MLP neurons of a small language model. Each row is named by its layer, matrix (down: output weights) and neuron, and shows model dimensions 48-143. Each number is 128 + 24 x the weight over its row's rms, rounded and kept within 0 to 255. Numbers have three digits each. A neuron's up and down rows have the sign that makes its largest values positive.
A block is one neuron, or neurons of one layer that tend to fire together. Before each block is what it responds to, as a language model described it from the Wikipedia text at the highest values.

Clause-opening connectives. Fires on words that open a new clause, mostly "when", plus "where", "that" and "while", and on pieces of words like W-hen, La-ter, Oft-en.
L6.down205:098144152123118148100113156181094131096117136105144148147132124130137112136110100141136130130133118131120123107176156148141169141126071172078105168139134161148163092152109134093158123130162088133123129114151062134122146153095130115116102171112162139110118120158125099125134104104110183141
L6.down264:112083128133120094141114139142112112115116112107143088171155121052154122106113110142133178124146106160122104120129117125172091181149126117106141119124078098126109088151125105113133112113152181123152158150106110125091116145103128180117144123108143138101118157151153119125158147133118149110
L6.down565:145077138129122169157159128151093108148098126141156135127103103158107099166105069120154103141166151139118120133082146184124112119106146135118106094130115128138076121115140127154141137132148151116127108112118127146135127122128171078110086160153137128140120131096111175175106099140147156127
L6.down840:124137099126140135129147155108111161147109128106150137188141154141110115126170092114106136149136145155155144116140112116127135098142088130117113135113096157135121164149115100112137109131136143139121154127060119125122129142113132140092129136121177165117084149139132071116130144095115156137
L6.down878:124181102123127128134120099116111141148127139141072097140135134124133121158147159058089132128135158109151144119157159108114096135159076133157112119119133112124158149127140076111074123142113125116147122134114138140139106125086117106146155116136152148143130133139116173107103084116076131128
L6.down910:127141133141123075173083166137150135117122113108109128116105084108084136181117140142152175125123126109137126148151125117174127131093155138127133136101124146160064093111124151082119132113145135130097113205118167133104168111168142100141108100148116120116171146111118126138106164140101144108
L6.down1022:125128101129124134083160121136118089146141127139116157115155158093143118156143100112120127116127094136133105127106095127099109128142118180128097134126143102151119109089104105088178118142132133119154116113129153144197099082143130159154138161134111133122128137121132117146176102146135176156
L6.down1036:149091148137101096137081124119148152131125142163121151122160115137098164125087098138153123127125136106153114120092109113149127131147120157169137132125104075115144170143121135144134125122175118125121118132151090101113147120128097136166154085161108136112150119124091109129176125138150158133

Creative-work type nouns. Nouns or final word pieces naming kinds of works, often split across tokens (book, album, thriller, track, soundtrack), and opening quotes of song titles in discography lists and tables.
L6.down278:148137116139091129149109106156146153124116116089139157102126100108117114122139099156133109124073115144117105099087114145127071140150104140152120148168136115106180094125124166112167144148128131153151149152118105131146111172161170138070095122101098168140118089120118141129123075157130168141
L6.down343:117116154156167116103130123128091129132145122144115148152133137120108141140121120134168169113123124095149114099146195120195133126127101126132146136127127151110124155090154115104092111128067078110179162128095136195117119110128177131087101122143132142149101116124126100113138151128080092134
L6.down382:112162150133110137105167104128151117123135147094079097146135125152113113136122152171112129145126166129169120091143116127167121113120133149142114141153091167140141109099147130155153093139138148137125159103116157125161140147133129095129134168128143107153125112180142099152083133106136131132
L6.down473:129121149151085157141126122149185139144146089066131134133139137109171137124118110154119140136116134120112128110098115152125151152191094150108073152167119131123150109135170086101100112143124130117119119127097101146128123175158119131064138157089169128142122104131128145150149128150111177139
L6.down528:138119122126095099135080126130132182104159124127154128122141075088119169094088129153126134129104142139134171125137215121135128112118087122175082122091140165155143153120164147148118133145090137138145120150133130127146139106123173170103133146132078133130154106146159159135134111097113156172
L6.down597:145126147134163152121116140159131114134140144181176120147143170098121069149131154181150149109143153111119157131148170114114120158116133170102141119197111122118112135098121168116118145116129137109148121131107090157157143136149101143145114116149160137092130155136149122137140168125153122105
L6.down772:157144150127097157158118149096124101112144125059121125134127131133119187092139133137111163140179128156132081108146128115139163138120111126139097102102111151123107142152083130131148149129115135128104110086140139148133093121112174146099104142096146132127154130148146143127114121170090139139
L6.down994:091179168130141128111152173131109158107124136129117140104150158119132148115123143192109131138105120146142137131138139110108149130093148148120148160147140144113135118148150091160107081132144131136131167159166122135141091151125149098118134109150128125112136115120109116112136129084089135144

Mid-word subword fragments. Short middle pieces inside longer words split into several tokens, e.g. the ve of investment, ch of archdiocese, c of cancer, y of Maryland.
L6.down93:144097130117109119171113167150102127139146148097156145125103139196120062127144142136144120122165117124158118123131132156122142140156132155140104091141148158143152147123121127147115125122101120130104092154131098168125136154118147091111131150167162100154121113147111187117094133125146145114
L6.down166:145120118089129126097138137111181136113125127150138138098147118110090136151138090169131187084163106120122143172110094146132131178098165147150128130160120118112170132155164130147100144131105123165053131171126125146093116146135122102119128141077136121107182168140109150135121152090108145133
L6.down197:082112140159093145099105128098173145179152125135099138160124127100136121144133150152115125100165165149154104167174095099140131109160162123124098090134124147155194176153135146124154136163178144144111142146149131167162129108155100119135113133150153177183158151131103114117149129119133109119
L6.down405:149117115090152125139132089155125139126179108147093093097093127117113114125103143107145150090083097151089124104146102160129101147151068150107137112115133170131099117130138129137121148139103140119156106123108082087121159092171113087161137121142143152138142117096109131119140106143108126155
L6.down658:119130100088148147108148082112119123157132108130077147154102122142131130145095162186124126132107099140122145110128147102119176179118150158139141108112151073161115145098118136126123110122132124127130149127146142103108107150122101133129131090121132115094133116119090173102138120149121170141
L6.down762:096170156107119159132136131168154120106139116112154091153126106155116154140125111148137119098072127158118110177164111132143125122108067117160109124139135116125112170124151171104092146102144146099124132157162104092132048145138112141144122124150123143146138080125102143139093159107156116098
L6.down774:098088144113146119153122105141139155106143113147115129143152113143115136156117129144132174139106123120147120132136119121114122123158078145151117159160124127166173122140132133153122122113104118145115076148116127131156123084125171147085160124107113126144104101104098092131110150150093089106
L6.down927:155144113078126125084106138123120146153101073110117122092132109155089142126134107150105150167146118148101082149150152141159114123144102092103110168163119088109105095105146107124134128124108142135129090138111105156125133132136149165130163153113089150091112117096157121147145134107122079087

Clause-boundary connectives. Last token of a discourse connective or introductory phrase, just before a new clause begins: "However", "Nevertheless", "Moreover", the comma after "After his ordination", and "that" or "where" opening a subordinate clause.
L11.down544:096119162124128126130099114074084144132141148072096110120135104110133103167187101088163138121088137139151146129125098109098088108141120107135138152138085097128144137123151117096134151110112106151090143111114111145138113143103093159150140085082118133119131135104088112152124109142118156110
L11.down740:104150117134128113078117110122114098099139105113131130131117158144126109145133110077099135144125105140129142163116120149084108077060160161137127128135120135099098112134127107145097132136142132136167169150087132064154125148124127104099133137166116095118146133064045130139168125132143156134

Mid-word consonant fragments. Short word-piece tokens, mostly single consonants like k, p or w, in the middle of split words, often foreign names (Muzi-k, Loi-k-kanen, Tai-w-an, Wi-k-ipedia).
L6.down45:147132144124123097123157095101121115136150128122148166098145151103132118114137134151117126137101096118120186109128160115131127116147110133119160116203124142111093104107106180130120149125146177131126101139137127088088125108120150172133078175102135166121108110172133138170104162155123104093
L6.down55:105142100143147186170129168125112098114096152115167123132099137142157109136078108132120140114116126119147152122107113177136136200094085078111124176125176123127093094137155151161104121080153133107141102149161155076136153144102109115158127102132147109094096134128124138123158126152133100120
L6.down73:111110124185069136168134142147114120173177122173127136133141122134149141139122146127147135121124162060129107122128097135083121163147091097129146143125104161127167169136099128104109126088145166186119104131119123109158118129126156109152150169120116108142113102132085085104102098124154106123
L6.down143:158144084112134126123170141173106168138151129103137137132145119152145132116112180139125129122120138157135110112131129142122124175142096117091139132153155098141117137102108127107177130135116141081144115103091109144140088120125123100139120103129128097128135098105105095129139128151126112118
L6.down531:113143165114169137106110148123140094139097114126120095123181107123104117131096082119101152126135151139152157123149144117152128074082103118111174135121102144123166101130090138154152171124128094154106109129098188133099106117135123125138114126142139093154129122091133089151106118079150122105
L6.down618:186105128118071140132123182144137124138141156137118134072132111128142107146099079131135115099074199104127091145110122152108120178144105117143149118089139145157113134163157114103100141100148113122122127149163091141150133112159150105111101107095124138165129162094091142122155096107092148136
L6.down653:147111106147145119124115143164120129126171185086121124112124123117157141152181104081125115119118152159113155121116137145105103121110136101172141158140131141146132116127088131101104133107168088079141148122162146102092122168203130114153124110093116134088105100148118098146116144124157092160
L6.down1046:097086110107086140170114114128127096140125181099123143097165123113146174108139109122146099144149150103083149118103131176111140179160121106112111152114146121099124134097106148101166126163123134126120154133110104177144132139175136091150096163135167125127144099154123139142087148125136129151

Units of measurement. Unit-of-measure tokens or their word pieces right after a number, like mi-les, m, ft, lb, °, billion; also "released"/"died" event verbs.
L11.down318:095116123148103154156143105113109136106132184167106132108112133162144128154049114146112138121139100122138103086142140148106123095110149136133127121174140115128118109147183144141140156097128113138110120158132124132106080078120137144083143138130124123148126174086180130152141184135147122136
L11.down1018:109092179133113131078111123148089125102125126129127103142094146135133111103110116135118115107150164108112089089099088151133119126113111140133135133100154089179126119125136152105138135142150108147142123135139087080097107135107158177117128110143168108127156113131140130130127119120115148147

Unit symbols and word-end pieces. Unit symbols after numbers in infobox and sports-result tables, like the m in 110 m, 61.87 m, sq mi; also mid-word fragments like Succeed-ed, lo-an.
L6.down98:102079131122139118150131129136140082127115130109090144150132107106073129107133130125116160124113173105140145121094123196098106071147142138156166087154106130110172123124149156137158083123104106168137104098143141110115156145136136122175122167148134127132129104132117125118114150120114143106
L6.down276:099147109140149112088096091109116133147163130094181150118130129112135104097109115133141130114164175131104128118102106152105118123161152134172090087161130098123176151104126130145059163102127121114128106125169109078142107100094123156147148171132167118133160144127157161136125119131136165164
L6.down346:137119111108123101139102103119088145142146105124126118113138166137104143141125089116089124109111116146103136137168117118141155160091097101099107112131142115084185107162187147162111137137165089123132143118099142137144145114125127064177136120136143102146126138162058155126128103128135123135
L6.down675:153116137117102127147163083150131116149136151152134114138102115093159120120136174124124100120116122126105130131166121126088103130114147173127135132113143103094114075122122133091115111058153137097148118140101124154142057148138134140103156127148150091142138152175133109151130172119108154168
L6.down688:077101133155087131146155116115148106121120168161143109107112154123149109142123134101187095165151124124117106114083161108156153121099110139127138120144109151162116158084147175148119118096144113115133122164145163122140121173129102106119125146141096138124122087085121173129131095132125119139
L6.down763:107137099135127131121130148152159145085139153110162125148126161137144106121135138087082121149123087168142129100143125107121113095122107169132127126132121107104133117077117113139146129122092156126106117174136153142144150119147127163148169132133119141137119078134148100171069126155095124106
L6.down815:121107123119102166151132090110128120132170113130144098146171143168128190113136160121153132155160128145122108164144138159158144141164131127197104120142102101171129117122147115156183129102086092117107112165088114124126112180134128131132150140116135125093117189105142094141103107128142150126
L6.down893:085165147169177136115140120091118112122129129164145146164116131102134124132141113136143143136126154081090144106189137124149138109116156104112112160161137092107126102119111127144104106174114094112100093163137103089180145152100110130168115173115110149126109144073099122119142169107113134152

Word-completing suffixes. Suffix pieces that complete a number or word, mostly the s of decades (1980s, 1650s), plus 9th, 152nd, architectural.
L2.down102:082123127126140124164096095105110090124122140146126123150145110128152059113136175158125111135108080127142134130175120149104115101111116093167126118160122166099127093095099123087124143116139126112156089114151152154098166112083126125118091153141098115147137129095121170061174169099153136138
L2.down438:127094119111128132140124171147099104120146123134109127167154121112120155117116143117129187101102126134139175094097174170172148129106116110157090112153176135115123089119110154131124134130150127114133129146123168100087157128096132119133115069109115125106117097138108134111131136135122203117
L2.down444:096149125159156185110102103119121172122119087107152117143137144104158148072091126158129121124101141127147125140154129108093095135118156141133136118104148095116154096133082147138163150103143158096118173149128156097135143121139116108132100160115149090140086093121177126138149146165114151116
L2.down1032:159130171111131148164120145133110164128133155131109103133158104128109115123145131140100113112089148170123112129141107117127154105081124154148166112157145138130106125110132152133131150172117130135128149111106162119144130153147160128118153113124111123147154092153115122162099127115134130108

Split-off word starts. Fires on the first letter or two of a common word split off as its own piece, such as h in hit, m in musketry, sh in shot, k in knee.
L2.down239:135108125192107139111103153120098114119126143108107132154136170085166124138089131084093155110111114144163140111124094114132107110118157086175171117109104152142141104131100111125084153154133109156149154136149136131144149126145119115116129133103116134122121155090143086148105112108088107108
L2.down423:167140166140136160106110068113065135136141100122142094171138114104107129210146148117156157084126145124129108111096109122112126121146123148105138139172126153133083117168163172129117136106156118134104154133150104130098145131146146143128099101125161118165167103112120130147086137137121108128
L2.down578:136092144097114130074143102141100106110113117106098141125117100094095153143134156085112138124150124127137158145112128106110172145161141142124159139159122149128137122123103126092138093095133151108150128113131130173119152105174113134147162133133113126135109081076126105118097125145122110145
L2.down920:142075118127086124149119136128132117085119107124154139143078171112070124107125146101076128123124124140137155135082141133112116131082134116110174107117129115162107158164138123116109154103111129155182117147132163159134154108149116106159101127115156092112124128085119138123144149112123148099

Word-initial "le"/"de" pieces. Opening pieces such as le, de, Le or Je that begin a longer word, as in learning, letters, deficit and Jessica; also "==" that opens a section heading.
L11.down640:136147120120128130125118155099143146187157137095114133144120135152136171137119096174123111143165091130125110155149143145109129114110121105116130098125109161127153159096094117131114141111117161118125156086113078146107103167173127125147138093139125120143117111103140156121123156096119128111
L11.down969:131172131123152144146134189113124148160143108142141169139126110138152128110134119127093126113105104135094109139149162152125139152144169117135177123115137120076089123084112139127121115108129131133158131098118154148122130116116139138090119110077149136112141096157099143124113152113121068087

Mid-word subword pieces. Short word-internal fragments inside words split into several tokens, strongest on Bundestag's und and Architecture's ch, also spe-cul-ated, Smeder-e-vo, Zúñiga.
L2.down165:143115112146153117127129141160136110086111137142108166111126167154133111136144108141109118124110125171119151093095101147124143105129091099140108112168149125121138131123128118101092161145139137105137100135139146099068116187095112145132118107174139180157083127128142114137150128126143114137
L2.down167:161131135140104131144145155121136134121086138116143080125115108157152144147095215122128136128059137139166125131148106166164132130183130109122118153128135140118151095136143119112137137087153162129131113170145148113102135145141117101168125114133125140110140093109107144157103125151157116145
L2.down214:139178133096164135127130112167141135095126124146176150152162161172136112135170146113123149130099133137138101109112100135137096130142097122151119153107116137147137163138120137142161154143122119149138115123147083127120101079131140144172142110111131130137109150119103133129105111116103142167
L2.down1019:135164155150132080125177138156146123145108099132172163113137133152088172139104139171121143145103142125125092136135148117156095132158170123137129108102155151140082086135097149093113123140171150142100093124131147126107121121175164083188095156142122121100116154107150096157087109133115131141

Year numbers in dates. Year tokens in dates, whole years like 2017 or the last two digits after 19 (19|99), in prose, tables and career lists.
L2.down114:099127116119120099108161121094137085204149171117132119133118141149124151166133119160120134119162179127099147123141118074134118144124163113169080171113120138098100146098111120113153127118121109090122169091146132122107105092123087138104104140135166134124138118096127105118136148160111120158
L2.down464:114122100144151120133104117135170134116110125135141083111106162116156128139150135099111173099161090129109145087134171101135123117045089186118134095164111139119112176132124112136099130133137182140140103125145155100129103142149111123128080155148146146105138118113157092095126128148188125146
L2.down524:070113103131119125141127125135134126153115114113109125121117126143140142104131169115103096179132148160118100139116113155136214147140135123137118134139096109116150110156117136144152127093156151127148135129161108105127142143135101181181117155126106123153097155147153122099097141138123128079
L2.down607:098108106145138118086118109117101156141140094127113119092119113145176116189139109108141119108110110156143111145172088133124116126080110103152100160106088135129110111120125163113110122104148124083156146121098113118108137125101123140140151097147176172124161118133147120152110110112136105170

Word-completing suffix pieces. Final subword pieces that complete a word split across tokens, strongest on nomin-ation/-ated in award or election text, also appear-ance, V-otes, avail-able.
L2.down355:122153169136146151112138108140138130131142128171113126123154139126112160141151065130155121141091151092133121135104141138153129095109146091157100109145114147136096093112113133136138140124151138088161130148173115095070079102098103105120103157158156126102132091116166136158122128122104144148
L2.down449:145076139165149094149117117139165134129177077133135127140067121119141148119147158079111141171139138074075169132129127138111132140106112094087137110108129107073158114122141121156105116147150117132081105113125098156088132138112091119130141145118146146145134132148169132160114165102150152120
L2.down594:131092138174126125118129135092110133102184094156123097130141120141154168094154120117092113099143120144096136124141093131118126128120082102128123123106108127102127135117126114139146138128112170102136079136149153132121110120109113136122099155121124104122140161115152130140076118100128127151
L2.down1055:168117121149157066093120104139111120114146098112138100141171163124117131143166151119146146109092082106128148126110106133136153082120076121149198107114080080129102097094106155127102129136140123126112124141144130113143137099124103133117140130103138075113150138097106116134127133134114097121